From a checkpoint of a small transformer trained on Wikipedia.
Training: a variant of Muon for these matrices, 503M tokens, 4296 steps.
MLP neurons of a small language model. Each row is named by its layer, matrix (gate and up: input weights; down: output weights) and neuron, and shows model dimensions 0-63. Each number is 200 + 30 x the weight over its row's rms, rounded and kept within 0 to 999. A neuron's up and down rows have the sign that makes its largest values positive.
Before each neuron's rows, "raises" lists the tokens whose logits its output raises most directly, leaving later layers aside; "fires after" lists the tokens most often just before its 100 highest values on Wikipedia text that the model never trained on. A number after a token or word is its count.

raises: ", in", ", at", ", to", ", of", ", to be"
fires after: "1" 56, "2" 44
L8.gate781,191,185,221,194,196,176,214,152,207,174,266,185,234,195,212,234,198,226,196,212,209,199,218,262,145,231,203,187,185,221,231,175,187,220,152,174,206,229,164,261,163,178,210,183,214,227,202,172,189,185,126,224,203,190,217,168,234,202,255,160,233,267,271,180
L8.up781,198,161,219,252,191,195,152,153,154,183,247,181,187,236,247,150,164,205,177,189,149,192,211,175,199,216,212,199,216,152,207,163,211,191,172,255,223,187,167,165,210,205,182,206,186,193,175,213,223,221,172,196,121,157,175,255,189,192,204,192,133,200,206,192
L8.down781,153,196,216,212,219,163,203,188,206,211,227,171,177,185,214,176,243,236,146,198,195,209,248,240,147,215,205,184,185,172,208,213,240,221,168,208,210,160,170,204,256,171,219,201,215,220,205,201,216,156,178,151,172,233,225,221,158,159,230,190,181,177,251,166

raises: "ion.", " century.", "ients", "ime", "ise."
fires after: "\n" 23, "." 9, " The" 7, "\n\n" 7, " to" 4
L3.gate882,189,226,215,174,207,193,158,172,216,197,222,244,238,200,144,200,121,202,222,209,200,279,227,177,175,209,238,218,221,212,172,222,235,203,181,206,166,156,131,182,121,207,213,213,204,185,244,220,173,185,179,199,248,146,148,180,206,242,183,184,172,246,175,244
L3.up882,185,146,267,224,192,237,176,182,213,191,202,244,225,224,160,192,224,205,238,166,179,234,169,185,232,199,226,182,217,219,226,192,192,203,144,211,140,192,141,175,183,145,198,189,188,188,196,183,235,150,230,209,189,203,178,225,217,202,209,181,150,199,201,171
L3.down882,182,238,190,232,213,192,219,220,232,265,257,212,244,176,190,204,222,236,196,252,199,167,192,176,219,234,168,243,211,163,218,184,208,183,236,222,234,249,156,281,179,185,196,194,192,226,228,219,251,212,210,190,188,187,94,182,254,134,205,209,207,233,224,215

raises: " - ", "-", "2", "1", "3"
fires after: " " 19, "1" 15, "0" 11, "3" 6, "2" 4, "ğ" 4
L10.gate650,205,261,161,245,214,219,236,220,225,248,175,193,197,272,218,183,230,199,170,225,172,172,216,205,193,185,184,190,235,157,146,246,182,200,141,181,253,225,178,255,176,137,185,172,193,160,175,208,154,211,203,227,256,256,215,194,154,210,216,238,207,209,220,193
L10.up650,256,213,222,200,209,183,123,200,237,279,223,192,214,182,186,182,268,227,164,140,166,195,189,236,211,205,250,236,221,196,210,222,207,149,177,196,237,236,130,208,203,193,137,182,157,165,218,184,188,207,227,198,234,142,246,188,167,221,268,169,212,212,207,215
L10.down650,151,226,187,169,190,204,190,234,190,195,238,151,212,199,190,202,165,223,225,257,247,199,185,262,198,189,200,173,223,217,193,221,164,144,135,201,208,188,150,224,193,213,183,232,190,199,162,217,199,114,197,228,205,255,196,154,189,175,183,188,222,252,186,199

raises: "D.", "For", "S.", "To", "U."
fires after: "\n\n" 25, "\n" 16, "." 9, "987" 4, "020" 4
L10.gate818,219,180,233,257,207,182,179,174,210,189,248,211,177,181,224,204,229,202,214,176,143,163,188,219,204,196,176,261,180,204,222,209,176,249,211,185,152,203,205,221,205,202,187,159,178,244,167,204,141,184,210,208,232,227,182,156,160,185,201,220,153,178,186,192
L10.up818,223,248,206,220,197,211,236,220,173,184,201,206,205,171,187,189,196,241,211,207,208,138,235,208,180,184,175,189,171,164,221,196,152,204,184,176,240,262,210,234,230,147,168,158,207,209,201,185,188,228,181,248,226,204,206,240,205,149,171,169,159,190,196,280
L10.down818,161,240,159,180,201,212,261,174,235,215,201,235,204,184,209,195,128,180,223,214,203,199,213,243,208,228,139,237,148,150,220,230,197,236,175,181,206,194,185,200,256,235,190,233,155,161,173,225,176,234,223,208,177,219,189,234,174,186,164,217,209,167,190,187

raises: " to", " through", " to s", " until", ", to"
fires after: "1" 32, "2" 17, "." 7, " from" 4
L10.gate838,153,267,246,203,213,236,248,206,207,196,195,236,224,185,143,175,232,186,206,212,181,229,207,184,229,206,221,204,203,237,208,217,194,188,180,182,185,201,185,218,137,223,195,201,215,245,137,219,205,154,182,208,234,185,193,178,149,178,216,176,215,195,244,235
L10.up838,198,209,245,189,214,182,231,180,179,190,165,239,209,231,173,184,230,172,226,169,221,188,157,169,169,207,193,202,213,219,202,176,242,178,205,229,175,126,196,160,205,228,207,190,224,240,236,227,219,180,176,195,203,176,236,161,208,189,251,200,221,171,238,203
L10.down838,175,212,274,215,149,175,185,231,220,171,218,263,221,222,204,190,210,205,226,169,226,203,236,195,177,187,170,187,170,178,218,171,203,251,208,166,193,159,207,206,160,218,189,189,182,192,225,232,191,194,185,147,176,166,242,219,209,233,210,207,170,226,210,196

raises: "\n\n", "\n", " information", " History", " list"
fires after: "\n" 55, "\n\n" 23
L10.gate1236,161,228,205,179,159,211,172,191,263,236,201,259,179,186,187,177,225,244,170,234,200,222,241,218,158,222,216,228,240,167,228,266,164,212,207,200,179,154,178,209,207,179,191,202,196,157,257,219,231,202,87,234,202,204,181,179,158,175,193,161,199,197,210,189
L10.up1236,190,228,171,197,169,193,196,205,208,171,173,205,202,144,157,183,233,233,182,244,217,220,178,277,212,178,229,222,170,191,193,164,195,231,202,200,209,160,134,208,156,150,185,181,197,172,210,183,201,158,122,244,236,201,183,203,167,184,203,172,267,173,215,182
L10.down1236,238,204,162,173,169,175,215,231,214,232,181,225,191,212,185,164,207,198,209,220,256,230,168,217,208,170,195,202,190,164,214,251,193,202,232,200,170,168,151,218,187,209,175,213,194,230,171,203,251,200,218,194,182,226,161,197,205,250,195,202,228,190,234,180

raises: "| The", "\"—\" denotes", "| B", "| J", "| S"
fires after: " |" 31, " |  |" 24, " Club |" 8, "s |" 6, ") |" 6
L3.gate598,228,204,172,147,245,262,211,188,202,182,205,129,204,198,198,196,192,183,204,238,158,261,233,211,157,227,196,203,208,188,188,206,184,188,231,232,138,231,216,203,201,250,190,213,269,199,247,217,218,213,193,156,239,196,185,220,223,172,194,204,164,190,157,164
L3.up598,212,199,199,203,212,272,189,258,220,223,187,144,203,274,188,227,185,201,202,173,172,184,151,202,209,211,169,242,182,220,161,200,255,201,220,187,191,198,145,151,219,227,185,178,228,236,163,241,167,166,238,190,216,294,143,231,170,200,201,173,198,222,169,193
L3.down598,222,196,174,211,166,252,231,154,258,198,252,265,192,195,207,186,184,193,170,213,185,181,197,147,209,250,222,207,199,185,159,213,210,178,195,174,199,229,184,248,263,184,162,168,174,192,219,170,162,211,179,181,186,178,138,200,206,239,236,200,197,157,211,214

raises: "| ", "  -", "|", "| P", "- "
fires after: "ologist" 39, " |" 21, " |  |" 20
L3.gate171,216,211,224,230,253,214,227,232,235,196,198,196,180,202,178,170,162,172,169,203,160,206,223,198,232,210,195,114,168,222,177,207,224,194,220,186,223,232,177,217,227,255,220,187,187,175,146,203,131,207,185,222,147,215,175,206,228,234,234,176,175,198,145,186
L3.up171,176,234,208,172,180,198,213,192,217,201,213,183,186,205,165,240,154,217,223,251,155,250,182,203,175,185,171,160,178,214,152,210,219,178,236,222,165,234,153,161,232,194,302,232,168,190,178,191,170,163,204,210,234,194,195,209,209,187,185,185,203,238,187,250
L3.down171,184,185,245,188,234,237,221,191,172,259,195,182,171,189,195,227,200,197,189,205,191,199,141,160,182,212,239,188,152,211,149,249,207,143,177,226,167,195,217,237,218,207,222,238,219,218,166,166,181,203,204,118,208,171,200,193,243,195,261,182,222,182,193,180

raises: "s and ", "s.", "s was", "s ", ", "
fires after: "2" 49, "1" 38, " | " 8
L8.gate811,193,156,231,194,206,197,229,144,185,236,199,168,179,220,188,213,249,196,181,234,159,207,204,247,236,292,199,193,234,193,176,233,229,199,208,192,180,227,219,258,225,193,227,197,212,204,191,232,172,139,149,180,260,199,185,239,159,201,150,185,173,238,215,227
L8.up811,215,173,183,198,201,167,202,206,244,246,221,169,190,159,174,221,207,193,140,192,197,216,207,186,208,199,225,196,196,193,215,209,177,245,199,183,199,224,138,210,203,185,139,235,213,167,170,223,213,258,159,207,208,200,216,187,187,197,179,175,212,237,171,203
L8.down811,247,212,229,192,194,190,204,190,220,228,224,198,158,227,210,199,235,133,202,170,207,173,240,214,217,226,249,224,243,209,207,163,153,212,149,195,203,217,157,213,184,218,195,233,199,189,200,205,169,199,196,183,226,234,220,142,207,209,173,145,210,237,196,179

raises: "\"—\" denotes", "| \"M", "| \"S", "| \"I", " Awards"
fires after: " |  |" 67, " | — |" 8, "; |" 6, " |" 6
L8.gate1286,283,218,165,153,225,223,236,239,197,189,255,201,223,192,151,189,172,177,206,221,212,254,177,167,174,214,182,199,244,180,232,211,157,200,186,188,219,217,164,169,209,202,142,180,217,278,211,310,181,164,268,280,195,211,185,197,206,169,163,135,222,218,226,158
L8.up1286,196,170,215,233,195,241,222,168,203,187,167,124,203,208,217,194,193,183,172,236,179,176,216,162,149,185,217,205,211,201,162,142,200,185,199,230,177,153,175,202,175,244,205,142,221,185,189,259,145,258,178,173,228,219,215,159,204,222,174,163,171,208,229,194
L8.down1286,184,157,214,259,242,236,206,170,166,170,242,208,176,201,210,210,159,257,164,172,198,164,243,181,198,196,219,171,222,235,208,223,171,191,207,180,198,210,203,226,195,164,182,219,157,175,151,190,155,223,203,150,193,171,194,181,173,196,201,180,146,145,244,244

raises: " | Lee", " |", " | A", " | Andrew", " | Al"
fires after: "| " 58, " | " 27, "1" 6
L10.gate1034,207,180,169,181,207,195,192,197,197,190,214,175,256,260,180,252,190,216,156,237,155,204,225,226,201,210,180,180,207,205,172,169,194,228,205,197,189,205,136,232,203,222,179,164,184,200,160,205,197,186,219,188,173,255,135,171,177,190,201,202,158,186,219,209
L10.up1034,195,216,174,215,165,205,248,193,244,189,164,210,183,206,246,196,165,234,200,219,261,180,199,239,153,157,217,188,215,184,195,217,170,210,186,208,197,197,201,192,225,174,210,237,200,174,225,187,229,185,195,192,184,219,172,211,203,191,214,198,182,203,199,222
L10.down1034,222,233,201,195,254,255,172,200,237,172,172,168,240,210,215,194,254,216,201,161,195,252,223,240,144,234,203,190,218,188,182,176,237,180,161,191,163,203,223,227,220,201,195,197,168,148,191,168,191,203,190,215,186,199,190,187,209,208,196,183,194,176,172,170

raises: ", ", "y, ", " Press, ", " & ", " - "
fires after: "1" 49, "2" 24, "." 10, "ages " 6
L10.gate1094,180,220,214,244,266,186,184,237,192,247,180,204,160,198,207,163,201,176,160,191,223,178,234,242,223,225,224,225,202,194,182,227,176,188,164,179,170,195,230,230,150,216,164,164,200,200,125,187,233,148,154,212,205,204,216,203,204,122,235,140,139,245,184,202
L10.up1094,252,231,163,212,232,165,148,221,217,247,211,198,177,176,159,165,187,170,178,174,138,179,189,228,213,228,230,191,214,172,238,201,140,223,182,186,201,236,225,164,182,264,178,205,202,169,207,176,230,168,140,172,189,200,226,167,166,160,245,196,172,186,151,232
L10.down1094,201,154,204,181,166,173,217,144,162,237,155,166,171,236,174,224,185,195,220,193,239,207,196,243,199,152,240,147,232,197,196,187,246,264,176,207,193,233,156,201,254,172,223,199,215,183,163,217,237,210,182,219,222,247,234,180,181,191,211,236,176,230,192,207

raises: ") ===", "== History ==", "== Career ==", "=== The", "== C"
fires after: "\n\n" 58, "." 11, "\n" 6
L2.gate1032,184,206,213,234,219,212,202,189,242,190,208,222,247,207,227,184,194,230,206,180,259,176,166,240,196,198,240,215,193,189,220,198,208,209,216,212,193,215,163,272,194,265,174,163,208,241,150,231,208,164,208,171,231,242,226,183,192,197,225,195,165,176,181,203
L2.up1032,170,229,201,255,193,250,202,243,208,230,182,175,213,250,244,234,160,189,226,201,199,203,133,222,274,179,213,189,205,204,281,204,246,187,225,187,239,232,144,191,182,229,166,179,226,212,215,195,202,173,217,195,164,212,240,211,204,174,221,176,177,214,223,245
L2.down1032,178,198,221,218,181,246,192,252,238,183,159,196,204,219,207,177,232,197,188,211,244,221,137,234,213,220,179,192,194,154,262,183,179,226,147,213,205,203,194,203,178,266,189,151,180,182,222,191,218,173,224,196,185,251,199,195,245,202,211,196,158,190,170,233

raises: "rd place, bronze", "rd", "ten", "ant.", "ards"
fires after: "1" 18, " | " 17, "2" 10, " P" 5
L2.gate42,185,208,245,252,154,182,174,169,217,192,226,228,204,258,210,186,191,202,192,247,189,223,220,199,215,189,180,234,215,216,179,228,244,192,247,180,150,157,245,133,183,208,186,226,186,208,215,194,206,177,213,216,176,220,149,151,224,186,238,186,223,197,179,197
L2.up42,222,152,201,204,160,172,193,233,204,180,228,172,243,199,145,213,226,208,184,210,194,213,202,157,197,197,135,219,211,208,210,275,197,212,220,219,179,185,254,183,197,208,260,186,171,228,169,209,214,165,141,208,142,212,201,195,145,251,194,166,210,180,212,260
L2.down42,247,164,181,205,216,207,273,257,225,133,183,204,206,210,209,208,218,215,218,212,226,170,143,157,204,235,137,214,220,184,182,188,198,155,171,171,205,203,187,183,273,207,192,213,122,203,182,187,213,221,147,233,238,221,212,196,187,190,206,210,239,225,166,221

raises: "| Total", "|  |  |", "|  | ", "| K", "| P"
fires after: " |" 48, " |  |" 25, " |  |  |" 5, ") |  |" 5
L10.gate589,262,143,190,210,211,239,232,230,207,161,175,185,242,189,204,198,173,256,192,205,165,193,199,172,173,235,226,171,195,164,172,181,217,179,175,225,160,186,163,183,221,158,190,187,208,255,189,203,139,221,198,204,154,219,234,200,122,198,183,222,152,192,196,218
L10.up589,206,187,282,185,223,179,263,233,154,182,220,166,183,160,148,226,156,180,201,194,211,170,160,192,202,219,208,171,207,166,250,193,226,147,201,171,216,201,204,182,190,293,192,151,160,173,192,194,144,201,188,223,209,216,249,227,179,210,207,160,168,248,202,181
L10.down589,186,129,162,162,209,214,209,198,223,192,220,208,176,185,205,188,207,179,201,195,162,199,170,176,187,223,169,134,190,173,191,195,211,213,140,180,185,204,180,148,169,221,230,211,194,220,212,188,106,155,192,232,137,153,193,222,227,230,151,163,188,190,227,189

raises: "\"—\" denotes", "| N", "| F", "| A", "| C"
fires after: " |" 53, " Club |" 10, ") |" 8, "s |" 6, " |  |" 4
L10.gate1335,180,200,181,204,192,211,222,211,227,184,210,231,185,214,193,205,158,178,182,214,125,230,201,161,207,225,214,204,175,150,183,164,214,212,192,216,259,233,167,196,175,277,217,194,210,208,157,204,166,219,258,228,215,188,232,220,134,173,199,234,213,229,244,228
L10.up1335,226,211,215,180,151,225,156,186,224,151,257,218,209,191,201,179,216,168,211,222,173,169,211,188,226,215,193,233,206,194,176,241,194,179,169,193,186,216,197,226,208,219,184,229,197,202,209,193,194,201,216,137,203,230,189,218,198,181,173,213,215,175,153,184
L10.down1335,200,132,207,184,211,204,250,201,224,233,174,229,185,241,188,195,242,219,153,228,179,195,221,172,171,218,220,197,199,173,160,178,215,207,222,192,215,208,175,182,167,203,238,191,175,190,187,174,158,220,243,205,206,193,145,207,166,180,194,228,199,153,208,191